{
  "head_dim": 32,
  "attn_scale": 0.177,
  "grad_clip": 1.0
}
MLP neurons of a small language model. Each row is named by its layer, matrix (gate and up: input weights; down: output weights) and neuron, and shows model dimensions 16-143. Each number is 128 + 32 x the weight over its row's rms, rounded and kept within 0 to 255. A neuron's up and down rows have the sign that makes its largest values positive.
After each neuron's rows, "fires on" lists the tokens most often at its 100 highest values on Wikipedia text that the model never trained on.

L3.gate216 [ 77 113 109 110  97 156 172 132 149 129 134  97 163 113 110 158 127 141  63 150  85 150 162 154  91 132  48 173 159 123  98 117 102 134 161 132 163 122 132 147 116 184 124  76 186  96 118 104  90 166 111 128  94 164  86 133 144  67 144 128 130  89 173  96 102 136 120 161 115 133 125 103  99  99 146 158 122 150 149 163 109 155 127  95 151  93 128 151 111 116 132 110 108  90 119 107  77 154 119  90 136 196 134 118 142 104  89 146 102  96 221  99 129 100 166 140  84  85  49 153 203 146 119  52  63 162 128  77]
L3.up216 [176 122  95 128 147 109 205 115 112 129 124 189 155 120 168 156 145 111  94  99 115  96  72 131  94 162 146 173 144 124 120 144 153 102 140 116 124 180 153  90 133 160 121  88 152 170  83  91 124  84 162  98 110  94  90 119 106 166 149 106  96 153 123 182 104 172 119 140 119 155 136 121 150  91 142  73 174 165 185 134  75  99 122 116 233 121 140 126 129 143 119 111 149  71  98 132 110  55 104 166 168 101  80 154 148 168 132  94 163  68  83 121  78 105 101 159 119  95  79 100 160 153 167 114 141 134  83  81]
L3.down216 [ 93 122 147 130 163 116 149 124 105 115 151 143 159  42  50 156 191 122 141 119 136  99 141 103  87  83 132  99 100 163  75  82 203  97  95 142  27 111  87 150 113 153 148 108 134 136  88 137 120 157 188 115 197  99 127 123 157 122 117 120  81  77 146 134 135 141 156 172 106 153  95 117 101 154  90 147 123 151  72 130 186 116 120  98 113 161 145 147  83 127 105 110 132 146 130 132 189 135 129 141  79 154 143 131  98 114  59 145 134 169 121 151 142 101 108 113 118 120 105 105 161 125 118 145 153 138 133 148]
fires on: "c", "th", "C", "d", "st", "t"

L5.gate254 [114  98 100 120 111 204 157 171 112 118  72 138 107  65 134 103 144 152 110 106 164 142 185 114 121 151  87 127 143 101 140 185  59 160 100 134 157  35 166 128 155  86 131 153 173 102 113 141 214 152 132 154  88 128 144 139 134 202 198 124 149 102 160 137 150 128  84 111 178 164 154 168 137 147 174  93  98 154 135 132 149 145 153  44 118 113  91 156 127 119  79 127 178 161 100 113  63 103 109  69 149 106 146 115  87 132 124 136 108  97 118  73 120 131  86 129 109 142 142  88 117 166 121  82  99 135  68 148]
L5.up254 [172 129 179 172 159 185 174 142 103 115 146 148 146 114 156 183 158 120  93 145 128 155 133 197  95 151 143 106 117  85 148 117  92 132 150 131 141 137  73 142 138  97  98 142 106 142 154  82 118 127 143  84 107 146 151 166 136 136  75 154 132 113 147  98 117 214 156 111  92 143 107 160 159 172 205  78 137  95 128  69 101 177 152  98 143 150 168 130 141 156 163 157 110 129 127 136 171  93 124 130  49 189 145 151  93 166 178 153  96 151 131 172 160 118 112  56 111 105  87 136 126 109 101 128 160 173 146 108]
L5.down254 [101 147 255 141 137 132 119 121  93 127 120 109 142  97 145 163 128 103  41 107  97 120 141 115 139 128 102 164 119 112  83 212 134 141 139 198 146 114 165 192 187 147 102 160 111 126 178 149  96 129 148 149  58 152 138 157 173 122 127 106 149 160 139 124 138 194 137  98 176 113 118 132 123 114  80  99  97 136 118 163 109 158  93  92 103 148  63 171 101  96 102 175 157 106  66  52 125 125 114 100 117 134 153 151 146 126 102 168 135 124  84 118 140 119 138 128  99 183 140 115 118 119  81 133 116 137 148 101]
fires on: " round", " which", " qualifying", " 1"

L8.gate5 [121 151 129 172 149 142 139 165 120 122  89 187 110 127 131 150 132  54 126 151 115 122 132 177 132 113 196 116  75 124 117 113  81 133 116 167 171 116 128  93 165 173  91 143 127 165 222  52 141 126 170 164 140 137 144 143  80 130 158 128 183 137 132 145  71 146 116 182  91 140 111 149 196 145  79 131 147 147 108  72  96 160 126 126  81  97 193 151 108 201 154 174  75 120 117 135  94 135 102 153 149  78 187 137 124  76 131 130 108 151 150  87 121  98 138 138 138 172 159 135 157 147 181 154 132  73 117 126]
L8.up5 [126 141 121  65 104 158  91 144 142 167 135 113 197 141 134  93 129  79 181 110  98 122 171 107 139  64 141 125 195 139 155 114 132 145  91 104 148 142 137 159  95  98 147 103 147 109 151 126 130 140  40 145 173  94 117 125 105 164 135 136 115  81 226 166 152 124  83  85 130 117  84 112 159  92 122 156 175 201 163 128 172  99 142 111 176 151 127 131 111 145 180 119 148  74  94 177  90 157 131 125 156 133 179 137 199 119 135 118 139 105 158  77 132 139 120 139 139  88  99 181 113  84 129 120 117 103 101 175]
L8.down5 [132  94 126  82  71 145 129 163  97 129 139  90  74 173 171 155 131 123  65 110 139 167 168 133 179 148  92 102  40  92 176 174 140 133 127 172 114 104 116 121 101 129 126 135 122 134 102 106 136 114 184 110 139 143 167 255 146 107 120 174 113 124 128 125 132 118 109 161 138  77 129 120 159 127 106 121 101 103 130 124 146 177  92  77 122 125 148  52 120 124  96 130 154  86 117  81 119 122 183  87 151 123 137  94 167 135 108 161  16  88  96 133  69 175 117 116 175 150 120  93 129 115 118 106 124 170 138 104]
fires on: "\n", "|", ";", " were", " |", " a"

L6.gate121 [115 160 137 129 214 156 137 139 159 121 157 130 148  72 119  84 104 138  35  98 141 110 116 144 119 165  80 141 139 113 173 184 128  90 119 132 124  91 141 158 137 167  89 139 165  47 152 134  74 144 163 125 109 101 133 106 130 115 137 106  89 108 174 168 187 143  74 138 118 130 120 150 107 125  90  90 120 137 183 113 122  77 158 184 113  60 132 123  93 145 193  83 131  82  91 116 135 147 155 150 124 122 157 148 118  98  77 143 106 112 137 153 104 120 100 171 140 112 130 118 154 110 181  89 168 189 183 129]
L6.up121 [154 170 163 102 187 158 111 141 140 193 151 128 108 149 116  95 142 153 116 177 108 139 167  98 126 166  87 172 160  87 156 156 160 160  72  45 155 171 120 189 106 123 116 129  72 130 153 156 154 142 132 137 188  86  97  98 144  85 112 119  91  82 100  89 165 123 111  91 137 144 111 121 141 183 140 105 158 122 139 169 189 133 122 137 128 195 170 111 112 113 163  74 152  89 136 137  84 138 114 121 170 156  92 137 114 110 165 171 137 114  81 138 132 100 109 147 163  92 155 148  57 141  76 159 114 131  95 101]
L6.down121 [117 161  85 141 118 140 151 174 127 197 173  71  83 141 152  81 126  87 100 113 128 161 137 171 106 123 138 123 118 130 195  82 105 150  68 157 128 126 114 169 140 148 165 120 150 141 125  97  51 116 128  59 143  95 181 165 128  95 164 106 106 136 177 177  74  70 119 153 118 161  61 140 100 103 147 126 143 119 109 147  73 146 123  38 205 107 131 111 131 139 112 166 122 103 152 136 121 103 130 126 107  83 118 116 121 116 110 158  69 203 117 195 114 152  86 159 173 122 175 143 127  70 125 112 118 161 146 108]
fires on: " |", " It", " who", " had", " that", ";"

L8.gate188 [ 34 135 159 142 171 125 156 103 114 132 136 158 135 108 104 142 119 140 119 127  86  82  86  79 117 129 118 133 140 126 148 106  79  88 118 158 140 133 167 222 139 117 120  88 179 103 168 143 131 133 115 129 158 127 143 160 116 120 119 105 129 130 173 178  99 127  83 187 153  63 133 166 101  51 167 105 126 144 109 122 139 112 141 123 152  91 204 125 122 172 161 156 106 203 131  85 140 183 148 133 150  89 132 153 134 117 133 170 103 113 169 124 132  56 114 147 189 121 132 129 110 146 157 113 110 142 134  83]
L8.up188 [150 126  55 142 103 137 122 135 106  80 114 147 138 115  92 152 192 133  83 125 120  65 131 147 156 130 114  65 127 112 133 118  94 140  87 101 120 115 118 176 100 107  95 128 164 105 147 146 128 146 144 128 154  95 128 130 108 158 107  97  94 149  97  93 166 131 117 104 156 113 135 199 112 121 200  45 104  92 147 184 141  77  56 181 185 105 118 120 140 145 114 143  82 129 140 145 111  91 138  74  58 136 113 167 165 160 146 121 142 114  99 129 174 152 174 162  97  88 111  52 124 131 203 131 144  97  92 113]
L8.down188 [116 110  90 136 105  84 159 125  66 128 161  95 152 204 160 118 137 157  81 149 136 127  74 138 133 178 102 142 143 113 111  67 114 108  94  93 183 112 175 133 156 210 157 105 142 146 109 156 141 154  65 163 176 131 166  96  91 111 145 162  60 187 150 135  78 141 137 129 148  96 159 126 126 121 169  57 191 138 109  92 164 123  92 101 150  51 172 108 111 158  76  69  98 143 124 141 124 155 123 161 142 147 140 160 133 170 145 145  54 161 175 136 177 127 118 150 109 103 130 142  94 129 162 108 122 110 168 118]
fires on: ".", "\"", ")"

L6.gate30 [ 67 180  98 167 133 200  91 184  65 144 138 147 112 120  85 118 103 149  70  88 146  87 113  93 150 113 101  99 126 127 157 146 101 126 147 111 171  98 189 134 106  80  72 165 133 101 170 111 120 105 123 152 158 132 103 148 144 121 170 149 198 114 134 153 189  60  91 170 167 120 168 152 119 100 158  89 141 109  92 100  96 158 101 125 135 108 175 184 129 159 126 133 113 111 106  44 131 151 113 104 149 115 148 140 169 143 149  92 105 153 136  84 111  42 143  92 105 101 123 126 161  59 142 164  81 118 112 116]
L6.up30 [ 72 122 131 150 150 145 102  86 123 180 136 108 122 152 145  84 155 147  43 141 160 106 108 109 144 164 121  92 146 170  86 142 111  69 101 114 144 147 131 116  90 132 159 153 161 111 105 166  84 152 146  92  79 129 106 112 126  96 115 100 111 124 101 109 138  86 147 141 139 115 108 118 150 112 111 113 141  96 145 157 110  95  95 218 100  81 125 110 180 131 129 147 148 159 175 117  93 116 101 164 117  93 136 153 102 154 104 102 140  94 131 153 204 128 123 171 127 140  92  81 176 100 199  82 118 180 101 123]
L6.down30 [107 157  17  85 129 138 195 105 137 138 147 107 142 156 144 157 103 158 137 115 101 163 104 167  81 139 114 108  95 166 123 128 152 122 175 149 159  88 129  99 121 169 144 136 118  66 139 119  74 152 127 151 123  80 139  98 151 139  97 135 100 200 133 106 171  89 120 153 139 148 132 215 113  99 160 137 152 117 158 135 101 105  96 103 141 119 108 116 132 116 167 151  69 171 129 130  92 105 148 123  58 102 160 156  98 138 181 142  83 144 110  93 114 114 162  86 189  44 139 151 122 142  81 105 122 185 121  87]
fires on: " to", " (", ",", ")", "\""

L3.gate112 [117 136 160 203  92 134 181 112 168  99 139 155 138  76 103 127 118 162 114 132 148  69 133 151  85 156 139 157 118  59 106 144 167 136 130 136 129 120  45 131 115 157 124 107 123 159 101 116 149 173 102 156 108 129 116 161 143 112 139  81 143 104 167 133  87 143 133 206 151 164 111 154  86  97 107 126 124 174 150 160  99  91  76 148 190 115 134  95 100 136 114  82 227 119 103 139 109  96 122 143  88 168 132 155 110 135 136 106 101 117 142 141 160  87 153  87 112 141 169  83 129 169 171 109 121 181 129 144]
L3.up112 [123  78 152 107 181 185 142  95 182  74 186 192 169  91 140  79 173 113 105 106 112 136 126 137 192 118  80 163 193  62 144 141  94 148 136 153 139 111 114 132 111 116 103 155 144 127  66 141  86 129 171 139 109 118 140 139 127 101 155 121 118  80 110 187 102 117 100 114 120 150  70 114 144 154 114 129 146 107 103 147 118 124 146 115 156 114 135 119 166 120 197  83  65 115 130 125 143 112  82  81 150 164 122 152 145  93 115  51  78  92 170 177  86 120  93 101 146 109 132 125 134 146 157 198  94 163 117 124]
L3.down112 [156 154  84  89 114 129  90 116 119 146  94  76 154 121 134 153 134 164  64 146 136 114 123 130  97 113 124 131 149 164  95 106 170 171  96 161  65 149 135 203  41 157  97  87  90 115 104 187 111  89 140  92 143 132 112 105  73 158 127 100 107 161 115 137  72  92 101 117  92 126 124 142 147 130  99 140 106 116 140 106  89 136 122  95 171 118 144 140 115 122 136 120  92  84 143 146 161 183 100 144 127 144  87 175 167 122 135 179 115  87 115  87 103 209 141 120  96 128  80 158 132  62  80 123 118 135 152 123]
fires on: "ov", "berg", "t", "com", "inc", "st"

L7.gate216 [135 193  50 125 136 123 103 167 144 131 146 104 133  84 131 137 114 118 154 167 139 112 147 125  87 118 110 121 174 156 189 125 108 127 115 143 167 128 139 178 190 129 129 163 146 130 175  91 111 137 160 113 149 164 144 124  74 165 133 107 166  98 119 175  39 130 195 117  83 101 137 137 133 148 133 110 162 106 125 100 125 126 119 140  81  61 115 163 147 146 183 102  64 138 105 141 120 175 110  92  79 166 189 135 162 104  89  76 113 148 159  86 128 110 130 160 139 170 133 120 143 148 120 169  68 136 152 147]
L7.up216 [140 123 103 141 132  83 133 117 162 160 123 123  81 143 121 144 156  69 149 105 125 162 118 105 118 103 130  95 166  81  36  73 188 121 150 153  85 187 149 164 150  59 156 146  75 121 166  74 131 171 119 164 143 164 118 165 185 115 100  96 162 115 148 123 183 125 165 148 112  81  96 107 115  68 137 175  72 162  76 147 131 142 121  76 169 152 145  96 111 124 146 122 115 178 103 122 138 173 163 191 143 123 137 125 107 106 120  99 115 155 114 137 152 148 124 160 184  94  92 183  77  36 146 119 142 160 103 115]
L7.down216 [ 86 158 167  88 119 176 199 134 147 135 144 123 111 126 139 138 122 102 128  77 104 146 155 137  66 140 146 119 117 148 131 141 135 121 168 115 138 125 143 176  97 176 119 129 133  72 165  82 155 104 200 107 125  99 149  39 180  92 137 108 112 115 135 133 131  87 133 107 158 161  92 125 152 143 101 125 130 123 105 123 100 102 100  95 106 139  67 147  92  63 151 159 109 123 161 106 135 103  44  68 108 155 168 118 120 194 160 176 138 110 120 118 148 173 214 123 120 132 143 163 117 183 153  84  77 180 102  95]
fires on: " to", " after", " during", " of", "After", "–19"